config.yaml
num_hidden_layers: 11
hidden_size: 512
num_attention_heads: 8
num_key_value_heads: 8
head_dim: 64
intermediate_size: 1344
vocab_size: 16384
hidden_act: "geglu"
norm: "rmsnorm"
norm_place: "peri"
norm_eps: 1e-05
positions: "rope"
rope_theta: 10000.0
rope_fraction: 1.0
qk_norm: false
attn_scale: 0.125
bias: "none"
tie_word_embeddings: true
parallel_block: false
extras: ["capped logits"]
init: "normal"
init_std_qkv: 0.0213
init_std_o: 0.00454
init_std_up: 0.0213
init_std_down: 0.0028
optimizer: "adamw"
learning_rate: 0.000813
beta1: 0.9
beta2: 0.99
weight_decay: 0.29
lr_head: 0.00562
max_grad_norm: 1.0
warmup_steps: 463
schedule: "wsd"
decay_fraction: 0.651
decay_shape: "linear"
final_lr_fraction: 0.0
batch_tokens: [65536, 131072, 262144]
max_seq_len: 768
doc_mask: true
train_tokens: 868600000
max_steps: 6352
dataset: "wikipedia_en"
MLP neurons of a small language model. Each row is named by its layer, matrix (down: output weights) and neuron, and shows model dimensions 304-399. Each number is 128 + 24 x the weight over its row's rms, rounded and kept within 0 to 255. A neuron's up and down rows have the sign that makes its largest values positive.
After each neuron's rows, "raises" lists the tokens whose logits its output raises most directly, leaving later layers aside.

L8.down536 [109 122 110 154 119 149 136  94 130  83 127 106 164 152 135 120 170 134 115 133 136 138  99  96 144 112 108 134 145  75 147 149 119 121 148 132  89 179 110 170 126  93  76 142 180 125 111 151  98 116 100 123 125 106 114 148 131 135 158  81  98 122 113  81 113 146 105 176 131 103  85  90 151 103 135 112 112 143 146 146 122 118 140 138 122 156 125  81 122 144  86  96 105 124  99 145]
raises: " until", " through", " to", "jo", "mad"

L6.down1014 [ 71 107 120 140 123 140 107 131 136 101 139 109 162 115 139 111 131 133 124 149 103 119 140 115 107 151 137 131  87 123 138 134 141 120 134  87 166  83 113 150 154 212  93 168 156 126 172 101 140 111 136 119 141 119 110 125 139 128  93 152  80  76 136 117 131 137 144 124  75 125 136 119  88 112 129  94 120 151 169  96 129 144 143 102 133 135 145 121 144 104 180 140 112 118 150 104]
raises: "ches", "hen", "se", "che", "hev"

L6.down783 [135 135 124 107 173 154 123  85 103 121 138 119 168 153  67 141 134 144 142 148 122  83 126 113 111 141  87 115 111 159 121  87  79 103 144 161 136 123 118 156 147 140 160 148 142 107 104 124 127 118 171 122 129 187 152 111 147 226 134  78  82 123 129 130 123  70 140 143 142 151 115 147 121 101 150 128 112 126 139 101 112  82 133 116 135 106 123 167 181 138  95 144 158 137 111 117]
raises: " List", " \"", " History", " '", " section"

L4.down1342 [120 105 119 175 125 145 125 166 153 132 110 114 141 135 104 104 132 106  53  78 144 128 122  94 136 135 118 182 141 138 113 134  87 136 179 146  77 118 101 115 122 166 122 123 123 150 136 122  89 148  98 142 137 102 112 129  85 142 139 133 125 134 144 156 123  95 106  96 148 156 128 149 141 134 135 152 129 161 119 140 115 140 105 114 150 151 123 118 106  84 124 132 148 107 125 117]
raises: "ably", "able", "ards", "ables", "yr"

L8.down722 [119 134 157 169  71  81 133 151  97 140 158 161 129 102 108 136 134 155  75  97 148 136  90 122 138 146 153 145 126 151 102 133 155 116 149 163 102 132 138  89 132 108 154  96 141 105 127 122 133 122 157 135 146 130 136  89 142 140 128 128  86 149 170 177 130 145 147 116 131 110  98 127 135 159 142 151 140  95 132  73 115 133 155 107 112 154 133 144 155 132 187 104 154 140 124 123]
raises: " records", " illust", " record", " map", " History"

L8.down223 [138 152 131 110 130 153  93 116 140 110 119 168 126 145 122 138 118 155 122  99  78 137 164 129 132 148  75 172 149 103 159 151 145 149 133 120 112 144 134 120  96 111 129 105  77 144 103 146 115 127 134 128 134 152 110 168 125  98  78 139 119 147 149 133 129 128 174 133  95  89  86 148 134 141 140 144 129  95 149 140 103 154 124 141 102 157 123 125 136 120  98 103 162 155 104 122]
raises: " Finals", " finals", " wins", " Tournament", " winner"

L3.down1229 [145  98 146 154 121 115 125 135 104 111 111 135 114 132 169  97 104 137  78 159 164 136 136 110 164 139 109 159  58 172 126 114 130 157 149 150 124 127 149 106 120 109 116 144  96 130 119 151 128 146 106  98 105 201  75 148 134 146 109 113 126 148 121 129  93 145  96 155 190 151 113 131  94 108 112 139 154 148  87 156  93 161 188 116 146 151 143 186 108 120 136 134 117 155 146 138]
raises: "ff", "ct", "ge", "ft", "fl"

L8.down502 [119 137 142  78 131 158 122 125 147 122  90 127 147 119 105 118 141 135 128 105 139 144 172 154 128 138 126 116  76 112  78 151 112 140 148 114  73 103 138 129 139 130 108 145 141 120 112 113 131 139 116 150 123 140 103 146  93 119  64 101 109 147 124 140 179 115 143 138 133 112 119 149 132 149 124 132 131 145 150 115 151 124 114 144  79 139 113 127  94 134 142  86  67 202 118 123]
raises: "h", "ha", "hi", "he", "hol"

L6.down247 [130 129 103 114 120 140  91 160 141 127 125 119 131 107 155 139 132 115 152 101 148 113 111 123 152 125 114 183 134 165 136 127 117 186 133 150 124 133 138 145  82 102 200 122 107 108 153 124 130 178 103 104 136 115 132 143 120 208 139 101 113 106 127  85 156 128 103 114 159 153 129 133 117  93 122 143 170 111 133  72 133 152 135 108 139 112 136 110 120 143 121 100 154 144  93  74]
raises: " addition", " particular", "duc", "duced", " the"